{"num_hidden_layers": 11, "hidden_size": 224, "num_attention_heads": 4, "hidden_act": "swiglu", "qk_norm": false, "attn_scale": 0.125, "tie_word_embeddings": true, "parallel_block": false, "init_std_o": 0.00989, "learning_rate": 0.0063, "lr_head": 0.00375, "max_grad_norm": 0.5, "max_steps": 15313, "dataset": "wikipedia_en"}
MLP neurons of a small language model. Each row is named by its layer, matrix (gate and up: input weights; down: output weights) and neuron, and shows model dimensions 112-207. Each number is 128 + 24 x the weight over its row's rms, rounded and kept within 0 to 255. Numbers have three digits each. A neuron's up and down rows have the sign that makes its largest values positive.
After each neuron's rows, "fires after" lists the tokens most often just before its 100 highest values on Wikipedia text that the model never trained on; "fires on" lists the tokens most often at its 100 highest values on Wikipedia text that the model never trained on.

L2.gate294:132119171154147128088113118166140118127116158127085148155066141128156168129122129157128116125119115138126122156082128111141145136091121073157156146150137120103143150138138111103112108085110141110144113136105140120192126116111143097119136149142115124177143137146156155059128148112135136140
L2.up294:178149147127100120130168116130100109149121128150140098134150102096098169155121119176136108138147133150108127136155116115157145128122132119123184136158145099142147136074115155120135131116128095123113098149106143125161146134153102141170128130113097137128114151138133138110110087149145139138
L2.down294:131122156114145080126128139097126082139131128108142105124121155150099183110099138118082125153126123115108137107095134117138139084108096157144139155142187121101107116119101084123099120139098099127086129139121135128134174089119097127120119181167137107192110105083135103119159117123158153140
fires after: " (", " \"", "\n\n", "\n", ".\n\n"
fires on: "M", "m", "-M", "-m"

L2.gate123:127146080171127136130171170081077127118158095159119127107121115143144138095113111153179118143152130087106134089126134112099128149119147140144159133128145101126129136093148108177134153103176088078172082107149140120116123150146124138133110167152113094154124137135135092099111116168137072099
L2.up123:148133076137119122118139137114107104128127144100110124101126116141116149130154115124163150117120146101100153102107099133121120162120111172115097126073140112110062124104145127155133137160104108072119094139104134171152100097152139114097125134185140122134164134122095127107136139165134126094
L2.down123:149092097133128169156136118120120119135102126134106093143137135135110122127067140148133139107141181129103126152189165086125092128114138160129074129126149134145097088099118129117073151119154135112146104064125127093136154170114104153124119175137148172108123138124127123130112149149094104156
fires after: "9", "1"
fires on: "8", "9", "7"

L5.gate140:149116132097144154151146114117173048153142114122128089140155147098139118125096135123126110148149118145104123083127095111145095126148109097156122163146111114124159119160090119159093137135200127133152114109153130134089137127105072161118107074086100119140192141142152119156113130115106133115
L5.up140:117174134147112132084143167126161085150116153093104122097131170132137150139179149165127137121086123135122106119136119140130110106134122153108154150120122101155100135110151101163120132121146163100105131168142128103158126152107122145132126098081128123129180118099113138112148124134107166165
L5.down140:114124166117124162126151149139142101139130133079093143107103169121100097106105121102102115099123152120117138108123098158140106118188161110122133153104154107128122100135146155135149084113126125119191097148153141096099169182160129134095130083071113075152124164117112073136114132105165083127
fires after: " (", ".", "-", "3", "2"
fires on: "2", "3", "0", "5", "6", "1"

L3.gate168:125128151108129090102174120118178114135078103137127100133114090147125147178094129167121077125123137086152151101140122164145153144123141166147135115118119129116110114161160110134098118145171140121149114072121080156092140121106167119127150107110129135107110139162144123166081140122107124143
L3.up168:113155144094117132116141108157167146138120120152128173150106143173131119128155152117072145105122141120170073117126132161121085126087160155106095124102135123093097158123120125102179114109118106129117110134141096134119153104126160135181151134139116118119138161107133118100132106132119129140
L3.down168:129077110108134137159097120135142156156157170123133140156179117166167157095104109109139096156093101098125089146160132142136114120128117092097110138123170133109082129118128114143102143137083103106115160170140161088097132128152098142133146123127162123127155159109126133138155126116138102121
fires after: "\n", "°", ")\n", "-"
fires on: "-", "3", " ext", "ent", " Coordinates"

L2.gate114:159166130104114141125165119115154100128080109095161134148125143106174147121118148124068105136154135123132104141119113152171095093142107120102094133148112141040078110136146151137080099144124190117140138137135113120126136163144118082127140119129149141181091133138143147127173129124107153122
L2.up114:138114142186145096152121142123115184126139104152111125133164106089141114126120141115113107073120114102155121161155149113154134117135121131085132098148093131121137132104099101135133137133073162109069087131152141135084140121135122119146109148137092113145168112146141144103140103136173101138
L2.down114:105090139131177089150110108145167122135124172086144132118140154095073079164138112141113138151093110153105149134106090123107125163063111118151091168115137103154129084121141119136141143166142095145113124141090129106136124142165155112137134103126129136093145085155146161142147146129130154139
fires after: "2"
fires on: "0", " example"

L2.gate43:150117101132168130096148140106127132123141107171109174142112097125140121134129145166140103108134110115112128144128125148135144148094148112139146176100148157165147179107125108119079160119131157105108159173102101134179134102056101105136160098117094146186127142102167078106108111118149131136
L2.up43:149108133117143125136124128113107079184130109096105120063140085087111108171113136157174130116122130107128118113128094107129078146131123152151099136119143106164161084108142155132162140126114083100135081103124088164158139114111091118137169134138112105107156123130073111147131130136135143102
L2.down43:148140100163134128124140169136095116124132122115141113088089131169099162183094082146089146084123105139096109162088087132131137141166146109094112133127121134130149129116164135110090130100087114163116151132154109127157175177129090133170182139103146156120149131201137149119165104105141109140
fires after: "9"
fires on: "8", " e", "7"

L2.gate386:097139126147134120165116166099105095041157150148108138116125154123147120137117120115085072175155116163155116107142104144140106115110110158156127129093124143136122160130151134153154164091072108119176098147110113171140108082141133148121096121119132116133114117166093124127120094178113191147
L2.up386:138112116172140110126132129164118153116149148150114142143153149109145133091090121131085176100136144145122105149147152126136133143108126064110139141140089103152128125114142115130114167084138152155186111118148144157128139126130119117147132135130129145123089119115117069101064091109128139097
L2.down386:164117127115083089155147112118117107071116118116108143135088124140126156128089143119150096113083108135128140092148149114133118140164151146118130130119112156149145148125119133141142125138070124097138102180122143140124129108165144131154082106119106090138145115135105132136141144067099157118
fires after: "1", "-", " ", " in"
fires on: "5", "4", " nine", "3", "1"

L3.gate384:153142118106130132155115110150130130150164131120146084113163138115121141105138129124118174090124131181129189151094084125145103154164109148129164120149121160130114053129144134147133163146129124091107151119166138167165124102078162119141096098136115132161112148129101120120104159160135121132
L3.up384:149135102120131194120128131093139120125102129166135112144160129127135109122181087155091116119123106112114080148081043112156077144114127187115128133141146135151141142083148090152112115138165158094156145106129102121129142103126141118126091109069139150151143162134127106131128143106141153147
L3.down384:086130097113119157112137159106114113159118152180119136159159169151122102137158158117102108100118119119093148120125162145153085143160109159167097146122165099120129133125119141128161124142139158084110122107149075123128080138100120127094135143143102114162099174127117117086143132171116161102
fires after: " (", " \"", " l", "-"
fires on: "s", "an", "a", "in", "n", "h"

L4.gate164:134184172123146118124083115116142082146097064110127109150133091118104153145111096122138110086120150136138131152134143136109154166097102138134185109131127109145167122183131110111084117153110099111133118102098137137122103201125140127103143101154138089203134112128146102138103146107102157114
L4.up164:111135181145147084105150128141094123143110140105152123163153119140121118112122156120129138095087111093140111168114115188130146143127153125132185093140127127147122096113127114084128145099095145088117129117136133136120126127143173130143138135111125138127119117151112105136109157112144080126
L4.down164:124140154151127166109098138109087111164141159151096119085118110104121096130141144147125093144121112096146109132080105122115148103100127160133130156100130109135154091113162113169137146149152126163111095137173091131156124160109132174127113112133164142166120097132115116116202141149151177112
fires after: " b", "7", "B", " B", "3", "-b"
fires on: "ul", "0", "ro", "u", "9", "O"

L4.gate339:128127108136134139124143108159193140113117140112132158136165130134063117117119071125149099125139110119148133154134158146131106130134100156129122117139124136135141155120157122083128133168152144164104114113132115158134183133093098130097129138131112086145144157124134133106169170136145134134
L4.up339:146151104142130137112124136124130095129107084138131102140164150147138112189082098122126124144135119127184163144122140192109126138164124159177137169123130146104125108094109098088159079130138156137115123117116116136123159138152075136114128100142143137146136157077151114166177156109120139166
L4.down339:162155113104139132117154137130147093085061122156133164168183115172087131127122124127102094122107119100170163160143116186166088130172134128119104071120125145121121121117136151112162110147130110137123117150149149115147111100137158124079150128096121094176128106159123067126128135130160116131
fires after: " one", " of", "h", " some"
fires on: " of", " the", "aps", " |", "op"

L5.gate190:140114165157161158127161125146096136138113121124132113158110164120089134166134132117133153098082123127115120103110150142093122162144141153155125122106078141162146130108094119129111094155180096128131154111115121128200138119105106141104139145112141138128153181118147168100122131100134127142
L5.up190:113119148131147114104138117092116113123130119121146115153133156148087136166143136095109123108112101087140130154171151131124149167118114177157134148079100074146130135167141121149130149154101117137146122090095146106144099102122141158106112080128146077112136157155162201137118130122175128108
L5.down190:148155148143186151119123154072121130124121127138158133101125090122170110110095137129145157176106102124151142161127101111115147165109162112128096136127160075117138104155126137148148160146076080101085124156125167088180148131122184113133124100134147122136102089137129104153120128126107139135
fires after: "0", "–", "9", " rec"
fires on: "1", "0", "9", "2", " fun", "7"

L3.gate293:129142131158138127115135076111125141116134141083145087113133129122116122101127138127148130086134126110117096161094142153142125138140144116143108117102178120125139093140090083158180114133101129116148143183134130185145169098112147160174093102104137139164117141119145134111122088103111159182
L3.up293:142152124158102155125120112123142163121131173120116124134122177132129147111101099139110125145165106101131151126136189109183182087142123128139154131087108117150123149078110125135115127162127142102161139147151107159101154165107130124167095129125077124135122097123137107124125113159121107124
L3.down293:127132112146127167113163139142128151150118124140097131118163144074128121139162150159101112138118143130134130101142145129125139094140148135139124168105167152128141152135117091189154104091139078130142141158153112119118138128101096093136121166162129108156131103155114148152147127145126132169
fires after: ","
fires on: " and", " or"

L5.gate55:151139102163147133108130094107101084085160107142149111127121129151118137161146157099116125123150140128143070140106116085118106192111110180195136153140098139097147121119134124159113159155134136053091129133138135116132144131147142132153118159118110125122133123110131146097148115128123145098
L5.up55:125131113149118128143142165117160109136140095128116089122142135133084116114101150137123144095156163122116133122098151090130085172122081118101130123106152156123155168154127118101115122108144139129092072188110148156145110130066165126129139153113165122136133135130112116140095107147176147074
L5.down55:178121119102138147099095133130105120130097121128107112115112108201134120103168126117119124128145122143141076136096121087135119144102103106139122110101120125171092107165124157145107144124148108081120111100138130136150153145097157111143155144095179128141099134119156137131152089142123116146
fires after: " ", "9", "–", " int", "-", " Int"
fires on: "9", "ellig", "inc", "8"

L5.gate372:108159178098116115172151149109131113127141158103140108132121156189134145109120110138114158150088118128114135129124168143161106073150121116144139109109150115092163130102143126135088124140131121130124114117155121112133108121158125111167169127090129105108110108105149136138117143060132117085
L5.up372:136173141129139153127162118130125157120135116137126143118184161128161161157143129182088129126132123076131101125106101099122143124173141161138134128153109154122156152133154163123114114108085105138143117123058125136110103103123103171146129145152161122115099149122162129171137116129119128098
L5.down372:104130161138123064097123108108111146090104111111087109139130144167105172169155164144125122116115111096140081163104132147102147137147157163113132120125138155128116117105121111189110134172120133144146119121083140160101085160120134169120159094119089111159129165114117150133100152162115150087
fires after: "°", "′", "3", "1", " U"
fires on: "3", "5", "1", "0", "2", "4"

L5.gate31:142118104121114137135086133098145130178097120140092109108119142136144119110148150161130171132122154132182112128159124104071174128124147140143114159142169107127106122154184131105149155085125134130115149108134101133151134088128103158112104128127124122106138115116162106157123140127127160120
L5.up31:129121159167152147117135109144071112143136153095106126114106134172111103140161142121126150110156077153140085145122147147148124124200164114105116175143145133153136089076172127140112115131155101117145118108111088130137111124137115097112109109143151102092132114111138132153099106122136167111
L5.down31:128147083106142112174148117146093120126141149120122140155122104087152125132107162117122118115114136116106148123099168144161150116116148052140113111139147137100139144127099121124107120135128154129144125148137102087183095139112134105136136112132104122164134121147143120131137124134127092110
fires after: "9", "–", "ac", " www"
fires on: "2", ".", "6", "8", "3"

L4.gate62:147132122091157113083123091142180117144144126100114136129113115115153159066150132150141106124106178117112088166140122133151081146135150146113099126113125098108099143126164107171120115104136144111153115123098146161154106153123163146085141131113070119131137107187148124145105118138111121142
L4.up62:089074163137094155074111164125119139108127139102103131140154131159123066134152155168101125089130185157158122121130134133136131142164143105070120150133105127122136126146101123145094132118126109129104157157106105109110119087165107097105093116136155090118138092140174148104135131158130128117
L4.down62:162138155109108099109119162171098142147133146108129092160159122128151127153153114143151155123132126100148152120141111115075137130087140113126066126151143130123132105149083142096112106151090103125121119105095097146166110089140158114154141084136132143105115125113124143131097140093159150164
fires after: "0", "3", "8", "2", "4"
fires on: ","

L4.gate347:094113173168154128124130131099147085112127098155128085124128118106135128163184103184135133099132152164128100104099137160091160118145114116171121188060178143173117135160115118105083164147124117085104119105128135128132142128142139105119157127129138122165170129132146148121085117135104115110
L4.up347:136137103146164112120133112121117168152139161125110170116119135164097129125126084154092092115165097121134070135097099095096121088138096107123137111095084130119116100137121145144122118138104143117147119135114117127168125086116158136164098127162164146157142105110109120117086109112113116110
L4.down347:108145126155157102118154115135152097132124109109112105135148115122142098138205103128132148130112111116115135128166164118097194114143138107127108179116188108151077098127151138104141116122141106127086121107086126121100145091097172107145126108156159121111182108178145136139137081171127141123
fires after: " (", " |", "-", "|", ":", " m"
fires on: " V", "V", "v", "al"

L2.gate198:144076136153102113117095161142140109131091134150162140160101114109117125141161111178131146109133087110076124129149146125112124100113141170139125143097093156137070142114152151178112188120116160111128134120144160118160142113158128168090103159108162159173115116082121104091124080128166108144
L2.up198:133100082117146146121139163114145140140161146148152121197083121140115113127152107176122156151191088096080141145138126145135093109108121151131145124089131121111076147111141120161108154117133165165094118149149148134141166154132145132118109134103104103127143101145101111106140086129129109120
L2.down198:106137084123102129144115165140140115124083133133139107109121115090107152049127134122141115100113151139143131139169138133092120111127143154189110098123161133123135111109119101120142108128117131134158142112108097117119103138108149133153085134107138160166134160131125106133156146139128142138
fires after: " |", ".", " an"
fires on: " –", " —", " ad", " As"

L3.gate279:108077165175148136133134093090113102126160094124151105168156115144146159147097099122129157163150109117094080079092145126155157149112146098141135146141124115051157166142136143160113142126118129176120172140135139158109144111111132142100126133152095111135140140105148130148180120138143102120
L3.up279:097128120111133105142151093172117145114114168127107114137044118149137149129133106145145131131142104121141142128133163087157100127126119116144135115150168169144138116053100124109126100091141120122108096115147118130156118104131124127146133150133125142077148114095098098107150124096150147123
L3.down279:142148150134088085112097159124109124110106119123141157151131111134151143101134145142126105141134134178136078133076122116137124149111104129096139137160143150162122146101085147172114127102130124149096096133134109132169148097154138126162130154085117118145153141111122144123154131143121135130
fires after: " \"", " (", "\n", "==", ".\n\n", "\n\n"
fires on: "R", "M"

L2.gate196:103101125163122118135137122136114172114085175105129147125150113156102153126119134114157133078125145173121111103121161184141151136156211114138132116136146115110099140123171135148108116125134146125124147151136077131128133147114110144195112121144141124121107100111181153068115112109136152156
L2.up196:138106149136142104095150112129170116083104169137070136124100136212136115188134109145137131102120121148122109126151147111141150121143134099150128096154134061131081130120143094126105082133173108070121106140136139119148121128108121127130085139106105174077119127101143164098121104137146148148
L2.down196:122145161106130153113110128147092146153177137143124117114169116183146199109105143103150136123153187128117113121162112165114129096113131099091107184150114120126113155122113114105131151161105150099102138154165121147103148154110097152206092111139150116144109104111148137101113117104134100150
fires after: ".\n\n", " |\n\n", "\n\n", ").\n\n"
fires on: "==", "==="

L2.gate145:101136137116128122104147077157167086140171150093123162135121125119121134131059140119146139112160111136114131114121166127117085153166127135165090137153098145141098148164110145121103158162091165112215136102121097102132109097132151119131137126185137116111134122165149148131101132150165144142
L2.up145:113121157112135095152118107176154075114164136118119158132121142149150125094124161114128117163123089130170138141089157061110079140130110124137102120125099088132074152177121099130141159167117112150159099093095135068156150152112110142147127126133110132154139171112149138149128143144117115135
L2.down145:157084122117089133164111107115119125085173112100165132132075108091128147104108133136101121119152097157141103125136157098128096103159128129117108110115163119122125137104103139138141113095156132144118122129121116122132127162132103155132098107145150106130165113102152123109152139127137123173
fires after: " in", " |", ",", " was", " on", " In"
fires on: " "

L4.gate383:120164147109135121142120097154142164112149134130141108089138154113132095120106123139101125141112099087125168118118128103168109151109093103110101124156139145088149137161149122157129096113156119128083143109146140141118134125095126125131113150142133154115176073132108133112163154150176116123
L4.up383:160122151115157099112148123099107139100103140096170094159110136135158116128127113108115149123150142180102107117126150163102131113128143090170137124140115132073144085144095105124126150142066148123161167147178132136111125165128082141136135139131148110105148095126127092084126128135125102087
L4.down383:133136149128129136112099180167161137168110159131137135106124141098115110147123103175133146098109170136203108198166157126094120111113161167084117132100092139138123168162125152170135108120147134152124156128121150125136108172146096113122136150096155140135096134124128134131068130149145120175
fires after: " D", "D", " K", " Cr", "a"
fires on: ":", "ir", "ure", "ill", "r", "ime"

L3.gate14:111125126125144157155131120122132113074115135188137160159102154168150110173153117104135114128147124139164111120146139088149151140114129123171100168158086092156164084123139114096103063126127121157152139104108134127168155137117135101155107127154114146114129129111143133118111124116114166149
L3.up14:119123132145043146107167163137117086129133101183134117143159131113130140127118093137089119138130128132140142141086120103127134086150129143126159115185169122140144151152132082129124131114118113142157139130146143155130157140107154106136142147137156108121180129130124130118124114115139151151
L3.down14:117124115102101101162149125139111131129062135135100147119148138086133146143116145134106097133120108181128144119137086159184109113167118155150121137164090122169099067143139151096159099136090083124159162149186144106114159115106097100132113129129130121089121141107129101109165124126124132145
fires after: ")\n", "-", "Population", "\n", " •"
fires on: "-", " (", " •", " Density"

L5.gate133:152110126170135145125150093090116139151095130140129087122127114058143079157134169146151138098129107100092139105154144096126123144106096129110164116135142093084140138115118142125102134079133101098138136116098142136159109098156114136102140122122101090147154118131116125138161179167114158098
L5.up133:111161107143135114147171119129174108112144114105121131140109144124122158158134113135126129169139109127092121119128168088084123124180114149112121074132146168102122131101169148180109122160136102128137086113133168144145096117108165136095141137138120145145146110110170130109143127148112152166
L5.down133:142108141145124115142154086116176110148164118161126099135183152104146127135130121121172115177107091130176124153165136084103157105096110126112123141104130090107117152141074130118131089088177162082121115159126145120114110143129147113100117160083136144109117109145110073125144114129131100138
fires after: "1", " the", " ", " during", " During"
fires on: "9", "1", " the", " entire"

L4.gate243:128140114103098110140158143073116129110106115106115155122134067122128150135152161155123128075107106107074121126152167161154140127130151157138159132121156112126142139154149138144149111135093171106083088103143142127168149079122136148109108127122146127125162155130098114121119109152106145124
L4.up243:140152121092084149144120144121110119128154105120123090154130141209119130087143128105099102143081120102104102160146133150154107101077137169111176121059157112124104104156158147156127121157083213137174116128138127136150144111138146118137140156133138099156077074161129119148175134111138054129
L4.down243:104119144151104110087064139132099146160146116125111093118157175121102148156136138133130145123131139109088115125117150132130151063149111136116119098087146111121134102129150122157108128168103155135091120145138134112152104107130132145115157103083086094150096149140136073111159109185077121126
fires after: ",", ".", ".\n\n", " .", ":"
fires on: " as", " \"", " As", "As", ".."

L4.gate258:109104121081117087119136098171115096094174124104126161146072151124171210168128125145107166127118096106094142101147130133162162147093112162121129137140129138128131176103142119116109135118090091168138113140146099146126141139107162111155075094137114097176137112094116135155114147120133171119
L4.up258:099136142116155150107119163139138133087119147150110166122161115141146106118164127153138135097092088140148103133129117119106072164144144145150147136144176150073146092137146094112120133148122144145141205138120161141126109161095100135133171141130128153123103146124111104092163131149145106134
L4.down258:137061105070084135158135160134116132141134157123160171113137123134099148134087170101118146091133070087111105162143138131189152110118088172156109106119143128133074140136144122145135096161134128121102165109115095108145157144098147116132144113153132129147131101155145127144100157110176149115
fires after: "\n", ")\n"
fires on: "-"

L3.gate263:119134150149124071160112160127128130124144153106130104181093085132137154081124126102128151123181104118051152126127130148132108124145074156141190104115167139128164127147094154085163144131131115119103127132086102151132112125141133128135163197145147121126127114110138108133169104113143105133
L3.up263:106148135147165104096133105123124130134097154147109135120127138116103087143139124118131132133151126121103163076151137090158111097141098158135076118119129167136075171100130167112153107115135117100142098132160083115146157097131139141122073142164165089164130105136130144154094141144139121122
L3.down263:196102120181149132124119075110120140094146111139114136103122145109106108124128141144123120109173160155112122099122091118115165113147159115124101144094102149165077143132140094117155112139160113126148114106174130100093176102123147124171118112136107095183098141124133096124107126107121146115
fires after: " L", "L", " Ch", " l", ",", "."
fires on: "all", " both", "ab", "it", "h", "ac"

L3.gate208:144120132115129114149132141176167147109175118164160144104126116116180118117141168127098129112107121097172119141150166153109115111124123109145149155131140116127110157141150130121090135114134088101128105143102104160137143152114123118154124154087153112127111138123088141113151118094119154073
L3.up208:151138171147139138131130136140151143134152092156132146110138105138144192149161119092156114147143126132145167113114119101105131166131148114132090054110187146141133132114128093145120152174168140141138156160159119106151127138110206123114138118121104143139139142085121140112133122118101121159
L3.down208:112113082146128128129128133149133134140116143113174129082156091158154100108125101112110112100143085111144120124164116109138095111141129140155159148125087110130126143156155134140102118143184111131137179129093081132123167159130167103124123113127172127161136165131135127132124144152163128176
fires after: "M", " m", " No", " M", " In", ".S"
fires on: ".", "al", "n", "is", "om"

L5.gate349:137075135155170149138125146144137126150132131176147138134173136141140145128136151104093158134196133138122151132146121135200128129107143154168180107157125167112125073120112132159115114166106144083094121138116131104115078116155130110113127107102115172154083136113127147117132124126152089142
L5.up349:142148146085156150117130079125133134070145154127132155131139117120145152092144129105148117162127120137082133122197095188145143155088140117130110106108167123129125111101135152120148155095129124090179118150128156128124095137134129133090116139092117123126091109112123120066137148084128108153
L5.down349:147129114115140097151169134147095104167131105174098151114182130144131156180117167094136131116165173122111172112133145118184102150117143095137092115124153132103127099147091107115108111160135104092163109173128168089164106102162138152118110080112152132142136104110150152109111102139102140132
fires after: " is", " V", " C", "-", " G", "C"
fires on: " a", "el", "em", "ol", " an", "end"

L5.gate314:157110163131147122128138144146130138161146129126155130127171137176114122138100129125146129112144114179132105117135125144116126115163142112118074084153187141106128084038128098132174165087168115117171118139118165125113110146123118134140134164091103114106148166117121163116148111146116078103
L5.up314:157128117083130121118168127146148129121131101116137183093103116183108130192126108161114147153128151155128133110162083140124124088135139136142112075147124129137152122110089142128081182143172131094102071106179131123114123147121098125137100089109082113143132161118122145113116116167159101091
L5.down314:137095136141161118114138119130151123103153112107115152114126125143158122127139116123113152140153105126151116094147127130125151082159140103089136119147131102138136102105172093129135152127101132100110096123162122167100114167096127116164099107115135146093117121122136144114128154139113135097
fires after: ".\n\n", "\n\n", " |\n\n"
fires on: "=="

L3.gate446:165094126112149151138160142097178150088106088115102120133146130101144138096168144171114106127154113135104114142085115116172154142115134129149178111105133121107122105079105077133134103166124121120136208146183155087143125138101113121136136132156137113174113135172171098138131134082129130105
L3.up446:136084080106152118138117178152120116120146100108113077100154162112124148089172127157121145125163109131143132150148128132135104085125162150091091091117106122133108137117141108167130125136164156141143137143132119143116127150131145123174119132084157171105101094131136126151129106094139131112
L3.down446:095149161137151119164110165122110133130097142149116155094122081123151129130116129126141114111113128167141122163157126128101082157153120130128069153128138151159094132111128115137141131124097138096139076118128168135171153186054156106122119097091121127157146151105120139142173114109110197185
fires after: " (", "-", " f", " \""
fires on: "y", "re", "s", "olk", " Country", "se"

L5.gate171:098115157127151112127135138088095133139203119133139155118099142122126108147112128105117099156125112103092073144159161143160113117132136131154131117138107102146150116136146149136119118128119180169118159101119163103132091126137108152128084122152117116109125180116106177065083143093167156182
L5.up171:126102135126166120130172151109099143117177097168079140110142138107131111117109160157104090142138158101131096125156138121131141101133114113145163133121162127149135087147156138128092116105129148137129132146118160158093137067090120168096088108144127119146102151140097161081124126106136141154
L5.down171:117155148118140102150116124108157120110130136151086133130127141115134134130125147154129113102131139136142142130149181163079140142066133158150127110107152118124102165083131141120137186124174108157118109122096119165082135119136151140169135127114133123094114142159130121142156160081117125103
fires after: "1", ".", "3", " ", "-", "7"
fires on: "0", "2", "8", "7", "5", "4"

L4.gate301:145082123097091099160119093149107113152137128110147075113157150122121108135134114125159163091102125139134108174085136137146154121141162090136123111149104151119107106114145161125112100142146106115151076150118116153134118133114081115109125168139129107143140143116121070172139140128125117118
L4.up301:121135123107134079111119142146131128154111158140135106140097172130135134103109088111156096111148089120102096120127132116100126118124161114121125112100153119033111125157099147161143116138148145112145128132150128083105110121129100151099111106128181147152112127174150103151123115071138125136
L4.down301:112123123116142093121139155109097180108141131104119131144131149144131165153099107140122108080126143087098133150134153141109131148115163134122138118118134113117128140133109128135123103096120163144118173125128091181135164129137125180118149105128105181176132120141142136135158125112100129092
fires after: " L", " d", " T", "|", " P", " D"
fires on: "le", "ow", "aw", "uns", " Year", "iving"

L2.gate214:135171147165139119153137145137138130133130128096115120140133153170113132157163142135144173149129120134158152150101121124136118116106103122161119128108109170078152149123149111105147153100155132113120141181098116110158096115113119155074112141124143136162157095102098168119146126103109121090
L2.up214:120107146172126115127130153140179103111142154117112097143128132117119129134122137130133085090110167132150113135101078121094105111131124170157152100125113111118084186128160123168142130074137127154111096133071094133148121090131137158076124101106143153141119130111148131154136123140122102107
L2.down214:094148147095148138108124124147101148112113137147115118158144086110109082122148146146183136130120118142140162132109154127120160117148116117106126099134130091144130128109127132125062114139118112153140166115090118179121142110105123109095162089132123157106100123107134125111160125072064117130
fires after: "9", "0", "1", "–", "#"
fires on: "1", "8", "2", "7", "9", "0"

L5.gate403:108153132151148121153110139117133078150153122139129169155143119142126120165088151153145177130149147131148151102112157112129140141108136100165115120103141120141148167119162144109114113135150087130124098133164116152109129096107089101096160175124106098125112121124100118112175131121098142132
L5.up403:141154136143118121115144184129136126102152150156175146139116098167148154131093151120096124117135110122160130146135189104111142123095111119143122121124161094145120148106124120157141149103133081172139122079107181129138139165113121122143117109093131090144127117144163092115137141112095116123
L5.down403:148151158078121123109105097103148154122120106163165121130136133153175126129120137087116130118090130157117164150130127103142126124119133121136116094126109086123109107109155169143147098105091170123143123113069140137090171131130171138133064111170108125173130115134129081123151125127129147163
fires after: " in", " In", "In", " during", " of"
fires on: " the"

L5.gate57:116134125135125136123119141129116130091111153108146122125098139118168100118119128111141099156126175115116121095149100118165138121139107107145136136137118132146195125149132099130107132154156165116130121148120164140145129180157100087137120117122058159116161125131120140155109129093091132163
L5.up57:143149067125139136118137112150141137123120175121091127142150133156172119121111102151102113115126124096160133113137147110132140139178130181091124093143131153112137126098166111164124134104153140136110119129065139078136123087151132082145142133139125139150084111117120114149149108147099186104
L5.down57:121117076146117065168158142117110122125092153128082118151145158125164155165137134160075138112150124166152108147133145090141155144183115122120140142140109116114184121137132135140125131174128123101131133146113081101126121087112087140120100089154141130148139143126116101100134108112079106152
fires after: "′", "3", "°", "1", "0"
fires on: "5", "2", "3", "0", "4"